{"head_dim": 64, "rope_theta": 10000.0, "init_std_up": 0.0271}
MLP neurons of a small language model. Each row is named by its layer, matrix (gate and up: input weights; down: output weights) and neuron, and shows model dimensions 432-527. Each number is 500 + 40 x the weight over its row's rms, rounded and kept within 0 to 999. Numbers have three digits each. A neuron's up and down rows have the sign that makes its largest values positive.
A block is one neuron, or neurons of one layer that tend to fire together. After each block is what it responds to, as a language model described it from the Wikipedia text at the highest values.

L6.gate342:466616504532426602500600552481493544415576405490479479517488480461503479509439511514528440495485538501481527479467492464415604440473446510509539502516472575501459561489558501472534507476441521426546481498547575521611509450462431481554503485520551533506453502458506471534455520505463522468
L6.up342:505512489523543510530520508533447535468567532502556513485510512520486449451603536465528455560470541482476489494475464536541489527436505511469487499505556526534482583507432480493507548469529497491511520558534531490495538503450419496538498456533473535447513475503535482423495469484517553429
L6.down342:467532496502469517479623544463493617429452491491604556511499527501503527542471461521485379542457478499511510456443456468535517555517528503449490523506519492458518486491492468468477486496486508478478506580492472461534515431495505552428567520451469584478527522395450464609486458582514456547
L6.gate415:483481546508523509469473544494550528503495504440453463458506482536572452427548530506503480512562521545492588450481476522482513519437528536559476470541506575533507451489440512463569498510522493516512439478428607519513582508507469530428471520490485492442474434545457526528540463467469499445
L6.up415:512491561496576538528555517481511515497486495429556468446539450514533534454478547504497512501502527466510496492545484478523532431501418531573465482527503550514467522437566556494550540520478486472463493574428585511468542466488473489478438513477521448553588451500444479513502468459435457527
L6.down415:510469426542551466478432543493516506524557588485532499511471501501434494440482507492537507480512552454434437456501476411501508512520536466509577505465555499500503416510475516455551498524479556460470421469451561468572535495457524583454543461466549542509502450513501554528523502476544494461
L6.gate1029:559467537556493558533440632547525571463527481450479463498547458485513552531566492504425464440456481532560538482487471452501447451528537441542450582520489507477434530445485506494528487501518518518485480520590598466518498509506495501508479439486416502573506520563498481471431499511544492484
L6.up1029:424553534541533502515538507520461558515551464530524595480548582502522486506499536506516489466506550532542514562517506550504461538511505492452481517547452482567430489519513559497568475534539463491378543505531469422485535472506495593476491573445445553526530464579499509450424523489508453425
L6.down1029:481472443508430480541476567502469494463452454554524510557449487548465512518443478502495524556476487547445505522496492480570581482519523508504484449549499442452467427580531507527616431567514531501431541498493447463449480561477489534466489536514510536522586522515533558464528492454444428461
L6.gate1069:536544527496484502472490482567460557481522502564489507478460460436580445515493413501506492486466519546500493533507490453504502537487577474491431453483494482561535499525451466484502519473571502452495440460498428473527552511522504462494532608491463483469492480445508540524459501506503571424
L6.up1069:575551474542504532516504578531508497487543574479525541441501458510534482438430386446455511485375535565501443480483500496481508549465519514547450468423476544592476504462526455473460521426478543527435555583469517489544503476422544456452544523499506492475428459522496531468518481443536556542
L6.down1069:534571493563532536504565466503493516581433488534506511532503464474510553472507413519511538504518526459452544471466426479570496538626495441504437473486489512507464508543471468519517500540527479568425506492494516514485485524482503541513541465597444544532506493513462556433504454545481477489
Responds to: Predictable word completions

L5.gate667:534525552563508534520423454482505459445547468477547502507500455572501437505490478485562492419495527537543539497476531494488477496523472528536525409441530528563515526496505455528527500464500482435471523572482485445542507496454520518542553463558428558413457432426449504446500391497464643530
L5.up667:511519500500470505626466474440479452498475477516504451520466488536412472548528466477511438449495531496511516507467525538500537479530506521501599341448534588519451489510487486492477556438586482537513490549525435478514448488560516429551481538477441502462627398459452448439519447499456591484
L5.down667:474507524499465472517528519522452520560462524408500486534489532535542464559508551504521496546510505502548500452533484443523356450428472500552482578490477459487513484511506556494498489529487518538577506497415618491494490534474497521534461457509522514548557514443464465468508473474481401507
L5.gate736:534536514531513519579432476493401518413460456528520607533483551458511499592502552455489528505572496490473512494506509530440498526498497520583507481479473558547489571473509476470480427495458471467569495565439532545524565482515461578514460511432502484522498522498504549497490439483538444482
L5.up736:486548552459454529484571458499471532471482459570588484464517464487488493523514497495475487434517465473554526535525527493472482564446473473587531482516454569492479568416492506499461484550567511501569560417541475519530503535496529557498539503466522557528507523455493521478509438509441572499
L5.down736:554506565535494468490536458475497440511517520433491490489488525546470546471481562429508498433477536505456457544537482579491537480507504419475533500490512475544437430532507477454558565540510468542500508564481425467559561542584469408482503536499502493490461459535442471521444465461563498468
L5.gate771:552515454483514428529492424507436471523570519521546494479516474522499391482465468466574433508592578547518525423508484520543461491505527513467492486474543563512507396467550507565514558481462545465489515521505552545505511469514501466479516536567525519513551542511522503531470509492533484520
L5.up771:526530546509489527516481460532561485502547452520543507444505476475477457457571420491460527532530528460509487412524583494471406518457541523500486468497481517506526448473526545512444546477447447480448508566526513502488422486505549463515541604541496547530550513462506454521486518438489540528
L5.down771:520570502510512557493466543485514503502519505501495560517524487426445569493489541488481525434497521545489469550558453555519504458537489432523425497530483502543474521524472530492454541528509476487519478499539531531474524515496582558516461527521491495432520571500476476441477467528507468525
L5.gate1157:509472564474454468524515560545519448448506547545447501482474471505503502551514502533471490543547574466484537476565503531471532505485461518522511472511531559419463497512476497497539524569563438476456451414478553427531517465446495521527508490413548485618556551533529470473508503510545489455
L5.up1157:532495461491462487489521557421459528449517477553535440509497447452516440455480534445557472527521546586489496504436468580508508569486546548435498433471481533569424591505511459507515515500466464593492585528506462537436461530496565522501487464544557591533469506487478477492482488485439549508
L5.down1157:524563541514463458503587459456494474470490473503567578455489502479516468450469494435539443491516486552556501453548505515444585469427518511498484511491494500434444533480512530506469529469514535421472496507526499537443467539450476436492472488599508477485547457542592439537435509507501429509
Responds to: Final piece of long names

L5.gate269:463527500511509430451529447475499544527536570503477447475485470530483501547495539530523409554503561524583492502567429522500507516486571486521544508513569593481496400489500451557464533478483506492488418547504505482455536472491527498487488578535448571472481556501476525504581491489486559497
L5.up269:544601484532429475439520431550608396471509455508536464491502467536533532505387450557553430493477456486503436483474447478507544449553466414481476484515538552484495472466435511537518470519490483484522480562575528479444463408504522506522519504523497471490516451463472559475512523571474534494
L5.down269:547498455560492473456533501539452431413473534508429499490541500459428547570479491519481544495565485526567474479518502485555584495507457501482502487487555584481553473486545536439461435476501459528504439522453544511458548485461483499506497489529428453444464475493532500542542471519519485449
L5.gate369:419469521449448444500465542570469598478511490446499479545521531527527534520446587446496541482458433501509483430496542465518497580428506500500571488457478477460520508554488447509558478509501524493463449522594515425508514484566522397503486534492500491499489528533440465458503536505463434559
L5.up369:480489506490554497496563494512498492484444464507476451604581467495524513529529538469529436444442511456420502446559506473540538491495501434422532536602501538518493489590546471461494576481563505502502556470484495515530466520450483511461470522521507465552582497472557546451482507509515539545
L5.down369:482556556388481557476520570423475520457500511567517521472455533514418535526545544469508529493443527423489471552457491481485508442492511493480510535477540498511584466499566525554540558473490527474463530444464520482485491558552506549562450482461523456435565530452509514462511468429467439583
L5.gate979:471513515510543482508491472479523560512513551457509456490506502576541471524505486490436485476450492463455551536481451427499549568529508592558485502492520476501573419522527466469511493485500599452517474530467562516516501482509498407490515502489511497562546422519520505463533532518427455603
L5.up979:449583513556568537529494561534483462509527461498470430486520509504531523501473467531569505467502573478520549597443479487507455497576569545485535475523449448570499459476542495474483528515550509541473415492561473544474506514476548449525485509475476535573411520452494500511552492512457497472
L5.down979:558492568548510490509529599454538501493450514552533481539533531497509489474439502461531542572503485535523550445525393550492477495443463466491549500534495446558536534451548511524490486441545411507572556464582482445450511530532469498563459490508453491483481525551515511463466462535483454484
L5.gate1258:474471538464528542393435523529461459558490409535495463515447535471476459512575428511540501451472502482509484503523492519467448492466448465576440473477427499535491529506440505491545527469552524448521426507528529423479492518532548492500502492527502457495467501495440537505437529520495470525
L5.up1258:423526540484502491446566488455493475547487488436472509492527602489480540495499540518464524475492528433485428519498474497526511496473506594569492535485511563408438471478519449512491494444485472476507546463537461478480468529567510533501452521466463457458470506524508581515451509496489489484
L5.down1258:522552542467470568517468571494517468507518457516515421494460494458529514453424547472471424479530502523494492450505563481469504460445557524543438505453495524518480524470572487478484534431497563483570505506553483481528524516500508521501470500503471461566496506534479447521478533535516558494
Responds to: Predicative descriptor slot

L5.gate673:519463561567490481523430517537505469468502474483552510542491448548509472515478441516409497479515564487500504457522452499495516513506522479568499430488571554470463488509522564477462567489505537412528507534512598530504494483566486485472473516498516531548474424478534486457451427514487629523
L5.up673:506481519543461527522451467455476500533528481530513519528479462509462499484542477503486490512558611481471454468510465412486470512520444499571483455473550526523448450518524549531460501477515555497531555520512514460501524489466500547486519463449468567500429453465564448448436493554516588496
L5.down673:447512483484504476501578514483464524510494513431460505496512500553519484529539555493504482488492531493532424519477471554516436450408475522486547498525456483507504541456518505518487506448504477547496488495382453497509473572510509476510486519515504551486537503481483460455537461482512471489
L5.gate685:498422488509440448508526444442451447559444489496470496456531486511470571465491452525581488639540600480538449478556516505559456458577573455465485470465487470541454497499504437515485450569516485497547464414507393479509543474514435580466466554477517511545514487590470497537441490538483479514
L5.up685:572470481468553505484455492461529607540515508487527508520456508492493474489496440496486544519462457506389488466503518461499506496534592495474529473557448466495480458510515489519538379544433470511476513512504472520489468421525475473483543446562557516533525545539516531562428457486561482495
L5.down685:491507528511484509460466553533530557491516506436493489546485491460567425547505529517454541346527443509533511532483447437404560442430455535517498523487497496524515503505442601491468537444523498477499514520476598507517453541483557492554509497528438449472489512432504467471495541496499550532
L5.gate699:493487529524477547480437457551464440481453426506543489498513497506498474518510495527477495569464583474564447475511515574461436476465471496457579465534475448456474538537552508565505513568505539551502472505470556471521501505503506523558490517452502547499473460563511519522369502440502556544
L5.up699:504499457491432471557420515577426472548532461507411471505511485537507504514512439446547502552499500514444498532447480491520506465556476472515478487547481506519510469547495589511523523540420501458517538541478549392559525490445534487519486503439479555493455481512481482473478531450471527514
L5.down699:489556507495476587486566506447521572435425508441479520467477512460555564420471610585495563494519455511398430439513513472498574536508495540539539451526531491480510483515563491500486482478498539548482540517533413463508508502496468487514508483434493409508498503459512460511541465495455478509
L5.gate837:479500439494522490471543474513504472520459483543531474473487536575458472456481497489385496534552537512448463436540426475502418528505486439516541524550466476472468513509475576468559501576487502499450604496476548535588489464464525456415537491501502537557464511508590515489447580537513501496
L5.up837:515500506543481501459468443550503471429504402479521488491529558404534485541494505496450520472548488512560533555536476523487415626504519504513527543549516468485464537493496465483472556566489520522530463493461539529530494488576534518471509494566488507538516476535507486511552461538503541463
L5.down837:481492548504497464497561506474447564494527516454472504491491487584529503532552532486472437513490543502528429522438475509475482475428478541534523429471473459507464480455501530529481519425512479486521506481448450491494468524511453495521478504509506558476518514454493457427507446486539510512
Responds to: Names in lists and tables

L6.gate327:523495537466506502450500554511487548473428450471451491475485535482418475485507524545504453528445497471546544476409460472499469507512528480470514448482513428511469499490470486452446570522514523491465534490496494481572556461502514489479470479437569484581527570490516437404526525515464547469
L6.up327:461516545458597517436439521496492572509475421451446545459433519506489533465482492482511507489503450503532543489473452511504518531451572473519562491475483534499507494504495471519496516518379506457512563454519454465516515432471435484544422525478514468467496528425506485476534444519531500563
L6.down327:506526476470521472525439556477495477488530495561517491533521408566503472455506504466449509418475486469420593477510519481461534507439539460481517503516450473451498453552446541460518506436472505535502528532474464531512513500508470519528549486530399471498529553440496533498509534445522476580
L6.gate447:488546507511453491533505401431404530513434489468486438509495536482588495438483511455493464487472555481509495514534527526494458441512481455494474505472524524526532509457475489440531549537446467586412483519492439471500542478533386451497452553493457495458535548514488465494505432594460458521
L6.up447:478574503493448505461595444503476504473530485500479552489463541459507499471536449500541528462478495519470418544514484553580445419480560445494506524542547552546584422599452530419519520504514508435531480474623559450480437523527483465494506539442511468491548484436521484483491488472465553437
L6.down447:438506476497474514515529506495468449561537498525494468462472548523549539482510500532454536405463545497473516547439449445496548523476510501536476436469517508508473444551498479355440564554468547452566518543494475505459537495468495498538540526516482458530526509505505512484490540459436481503
L6.gate532:522430618536572591491512542465574552498487449472470569489510500435501527386410499472511569489476485468455508499528528470466468488463450558491523519500475413559491523486531467510507489485488548471525490458502495408484541455459484534495534588531589531537504466507493548480478529473498503485
L6.up532:528531500534462494576512524549502508562528460514487586468470542538536484494512461523497487490518481514468498554535536442488550529527413492484401520492569462457428541468487500531495453410532480452460583537454499499484534454484509549482455572463501550469529486503463401615516466539480517511
L6.down532:534558458523503558491508604529419560468505409480444504545459500470500455417478493499505510517502404498441507513472460469523539540458478545496482452436469440515441534568530430498532489477531516524465475502495458520488473459529547597489459465524470446522460393483450498534500531595489477485
L6.gate750:460562422533478548534520567516514504447482494555507463464479473398531470451506553454450511443463536480509542434439489495478528540542430503468528510549497507495557452468494450521489546503487470541484484471453606466488508473443526461429559558487566541515525501523506454513459517533501517511
L6.up750:503545490560488531469515546494532478558498468487521489558491586439474512507483481523546485489463529476466520473485519534415626475484486478534448478498474498536514563520469510486577468476418524524491465506524497498431531482561545522558584590471510548509505507459419445474441578525492536513
L6.down750:481461624498470488533564516488524513516469459577526418525527565422509492516527532529489521527483505461535528505488503511468445529456534510527486533559494563495501516514529564474510524543471419495494487538522459544474461596540460474456498450493485491536496504438427484458550540519459480518
Responds to: Slot before abstract nouns

L2.gate553:516540555451484472540496586461549520427455522492590480486455528532500463463567513597478525481453424485466486508482521581476539574506512478561429474541539511495503494432502495507505504502539498518509493515448531606453508462464448543540536435496442517492492534526486486517511525518495477569
L2.up553:426524508475509552452484573450464518484442508467498494523543493420549564519540550502512487542528452441413504496457481518454503495549549446553460517451522487508482515515419457491506453456500518587503404547566559509490479542503427464506443450545467564406528544545492415507449536491537473468
L2.down553:460479484477469434535493522479516496416529468432542476475543481507412508481474515520529415483410530436492557457471617472423534545510450502551494496513494468470417517483442480500494518573486425433532439465482523498442487541557469543590425598417457460507482510561453436520510528518486412520
Responds to: Change and quantity modifiers

L5.gate474:481540512481436528535504507478463470392460512526518529505434539458476474595520477477493519426445517468568557575520519553504526453438488531506541496522591569462581518569506559402501515501479527532468465490445512513577497483491504434447503516470522475471528486468493521492523437502499556477
L5.up474:510515518374572418541423529499472504505516457465483508532506535537519518578531509548524545511500472536492461556533522505559523454491506516502546436538466543434490522535495492515600520434472487557491480459527449539542534363588488511506487486451547469496515552486472466441517422426481440499
L5.down474:490490463490494527510503557528487445562505461491444572456437435497525488536506532524448539520516445446521456557537504567463579534479464558500552495493497529451474475473518569520473491546515480480415510539515531521530518468508444571553515536544553542557517499501561537581435460460513457553
L5.gate714:567494563516455445475495531499553502507497486506498453511502506497568503550516481485527481479434434462541489522522523477536512600450512464483468531459428407419521466476597435528492524474444468516438502483438461580541512498584406450513460577510507501484443522481424489452534482465528436510
L5.up714:469475451435501507486491506473442468419467450447464498534499511480478447498554494465581445487475462520510510501523473472435496489525548534434552464445526473517444485481514498569496417513587469499512433507478532492470500463476510451485496556456568511491487503501418519450487535470521481540
L5.down714:470518439529535518480466514469464507496438527445433554552534524502519488528501544469521503498497531501552463551455568487552475527509568523467485532495533450536479478525558465516445485529434464511493501503464456537467504428580513507471513555468544468480410450463516558550545554476535459462
L5.gate811:529492525561530546484545556467500476519550438448496470401494541454503515449450560505490455528462458473513509535500443521519560612543484582465474475460443507525509472510477436507564566512495503531461476517532425547413519538512522483500525473509515511533471482477497487491414534522524455527
L5.up811:509518496410589468576448497478525491567438459400493518467532541480495510539540438532494508479603568481572484539454407408544575527528520502485540527452524498526548449535531434508551523502459570493474455545474485540477529507480474530518495529432515472522524534433494526532527528486514521519
L5.down811:519538543538502439435507524492513481486473484514501405565444492540450474473515426503464511487442555505461492442523541480490429453424496508550501504545594473490518539463506550441509505473555492486595478513474612508566490515524495466566558498505475519454509410531519469526437448519477477499
L5.gate1106:517462484483545492526453513539480469465548472459451537490495510448515478544400551511484537445505503458490475494551557497457541415496503481495540526580402479516487532499556473452501454508534447510461446523502533527446492489459511473500509471538515520481524460481488502511481456399448508529
L5.up1106:571504513485477511527533445485434512504529492425482514454443414541435497508565472528467509535448524507499445497518463467488505459492506563436520515466535460437476463510564531539547521425508505542494533440519440474452539480482459508506408469493523425466501425365421565475439461457526463513
L5.down1106:492552536552522518489438474516454525462576518429468515527534469476481456535534485518498573427536460442514437498580493527461543585516554522462443468504480506542520500506480516481504556433522548577483558491500490426468526462450513527473542398524492493549512512520440505590481412479537510530
Responds to: Pre-noun growth modifiers

L6.gate427:471517502584527493488457593526496548489443452495594544505501489523504429564538410487501416517505528523471472536526574566537591460506456482503555390476538579555519492495560485538529529483550503444538512533530506429476513500480470507532524477539529575476491439411539481476475474498459501524
L6.up427:500523497581518478548505645483536520515500486487497510468477480514512517462560499454525453513522464429528461491543488568511480503520512550487425453465461478482471506492536498530479532463541471444595520490617554493421465494437474488493541503486513534548507435390506521515476433515442494464
L6.down427:556492537438541522488471563496465505531502547502484555511462488441511494507469509507492511467499600488486573477508495453494544540490521495463509505473502482483485467498516496539511471474506506481549481481527461516531545505531553541488505512480480414505434508529526466443506515466456532482
L6.gate833:496479564499473544562494523523506514439526533496589513486524427507466524527541482463497454485506525454512483465518513499534496475508501492602481472477513574479431480481525537460464588464562468466555534492505526493494543522526485530528510460443524569534537444513582460457490454498517531532
L6.up833:491519508491479490501419501499553498516471441430530453513504517557437506565516506549446485419562523489551464512562466484539481546475531573519440402577515520442438457532495512495447505502536510470485508520522595496547468477567520510497483484494471610493517461470544479452452475579443569512
L6.down833:537551530521503505505447477466485482556539513513493522542505504468541484485509470507549524494489568491428572482513517507491539459493492486502484409503501518516509504484488494538543554408549488486529497470488471408459493530434550508538474515489516493513494521508444517463447566480506516533
L6.gate870:556477488483545419488478495487464525551520451523495575505473501537491506430569556529439437475540544481441501525566506498513565517548545471512494482544530540518433504503492515497457469486568412502500499476529533469413438546464494524530534442480493470492483494495629554463501509471440471444
L6.up870:463487618520463559539440489457551572462519487528461556482527457530471537508506447475500483513533489534489478425532533450493488496510540423535454513507472463512473515527453501484506504440424549469528509498526413477504488458517460464416467491456489544479539432446525502454533479508502471469
L6.down870:473511524516484491467470532543539501493503565500486496509457485516494526500458477499542485486434585506467614517466526559507504492424475541566514521461460524512460428498581516504529507464436462507588480469437481444545480467515574513502460533441453491453532542469410525513480508448532568481
L6.gate1133:497515543530528453481561506431473495426534474488489469488511467554520538518551486484522517500505543510527518448498495549489575507463540483454479426579512554529468505521446502518455553506541563495501554504523543480490456446502473499539448517491507559593519519500540467551559449546510575428
L6.up1133:479513486497528511524476529509480522494491529501453577491521508503431501511541469472532466530513502528483496517531517517520499561517489531479503498494479492474484537506551508452490486499554448502576450533603484505408554480568490559527535517381483492419568568463540507485440420494473488495
L6.down1133:481465552453451569552456464540470532527552501515531511449496533440526515487481487505488540537506575483466524493423447518544549454556550539490547457474506535495568495533508482513401531516527479533465441482449449536459464507526563540477513516494532440534480501499411531466491464488541434493
Responds to: Field separators in lists

L2.gate223:487466464472509510435506526495522490487480520545494411430516548600473490493459467595491469534536552471507530506564506490379485541523538497491577361429498501504552498447568519504563475492472480515445494468469436429591485578493470564445513461486520547450527504487491438436412492456465467396
L2.up223:499545535508510510554415542516489502525513540456452593567534506521504513518455494519500530523445563476537444463517539536437456502458465518518424489482516517545450470480543519462496448518499466457472489447453562493547544455541455448542477524564469535600554478503482405549486486502524524542
L2.down223:418485541473542480539527518488565467508472463488473428424477587502560483498517497523553446497445515501532396516537524448488472533489544561517452504528502509566494517465471594465487464386407501477484506498523402527514459446485542516528498531474554554552541534543488549556579463453521431582
Responds to: Field separators after names

L6.gate729:516517512554557520467485543517555489539552474516455468521543473486467587417429510480534559474478487560497433541506481509512544498542525521536542478524527541471539493413464479473468492467472511574445458492515476383458456465544507470539478439495507494488508458511496483449532455477432466415
L6.up729:455497507520529502468535519473489516460494473514459542469554572498433434432451578488427548435508574514555551527483483520477381519523558506532537541517527458454510433511574402478485571452580543505439448532553516509435466481510498533528534501459474486567487494487483585472441485485432537552
L6.down729:434403542583489466510549426550529491426538500523470536524524580508483519532476458514433512454504468530523484490416482489527548462534478535477482486511434593454473481615551510474492513456545551540418509477537454496484501482477463471544476516558540485521497482517508511496501508450463527511
L6.gate1136:591515489532521515499399489512439436510529450491527558489508489495520540512516529464490482524454496500494490483488495508480485593556471530505497499541457501523531495442482517471572420449506549520578500439453430438541531573494536491492468580461506434475492516459476475475474529496538449485
L6.up1136:493489573556487437531478482465518473500489515453438511453467526490514493499572492482525474450520502483535481535531476505527474554506481468479476486541466463487584442489493506516394460468411507498606510508474521488558434591564463483433590464543548532524497586483531525486561488517415548451
L6.down1136:482512555536563414511501457537456486434601535446516572470536541516430537550509528543538530520578492555420427442565468502502434489499448474533477529485469452480583483510469503410536475556543553467491544397515450509528451529453429555537512507570457489478486409506515501543591501524554556532
L6.gate1208:552518512415489546434367521429509520506518565486508532425545457547517522455521502438526495528535516450513462513425450515475495535485465459474537473463529499486495522463537493572487539464459512508524502456479471511519530486462560515481481478433542475506513475516449477535526485512580472478
L6.up1208:503491498525530466491473505502536473512540516465490479537500510460449496535487496549402439555472551485443501580468538577540512543535534518491519502483429472473423522477530524481493492597531466465527534531532453420389567466555471543497453527491476470543540534492568432550468491407478429503
L6.down1208:497569464552529486532518526539573514426505505525438542439486521427527572488466540547471509520487450494434540487528469526501500534464486516512537510507480476462522395481539538540496538444479513571516512523516468437524475503506480497545434425476430450476499468426573591431524466469501573491
L6.gate1324:492497486482529514419541565502452467465521498566528568512451508535550503533466463544521441485432458504589447542468499528475477525490473533449457505450516521501521515433444467502503528428498564453533522499521535413434495529483575584444554507463379483460502528493498576467436462451501501512
L6.up1324:484502513503453513518479531490492493517560450443523488343478521498513500562466472421441502510484487508483611483488512506498505521438509450528537556434495564474494489456473574493519559520541530417505453514532494475493458518499528533559487618501512455542481452474538514512522525552514508449
L6.down1324:539462522562507572439463540504496550515489486568423535513478474458446478514507582504465545504505480455475416482517443530543483508472557507470485576426513449486528479520472418508468476516481503498475564473505480522533492489485521502550488463468448480458541516513429506583499514514441512581
Responds to: Name-initial vowel pieces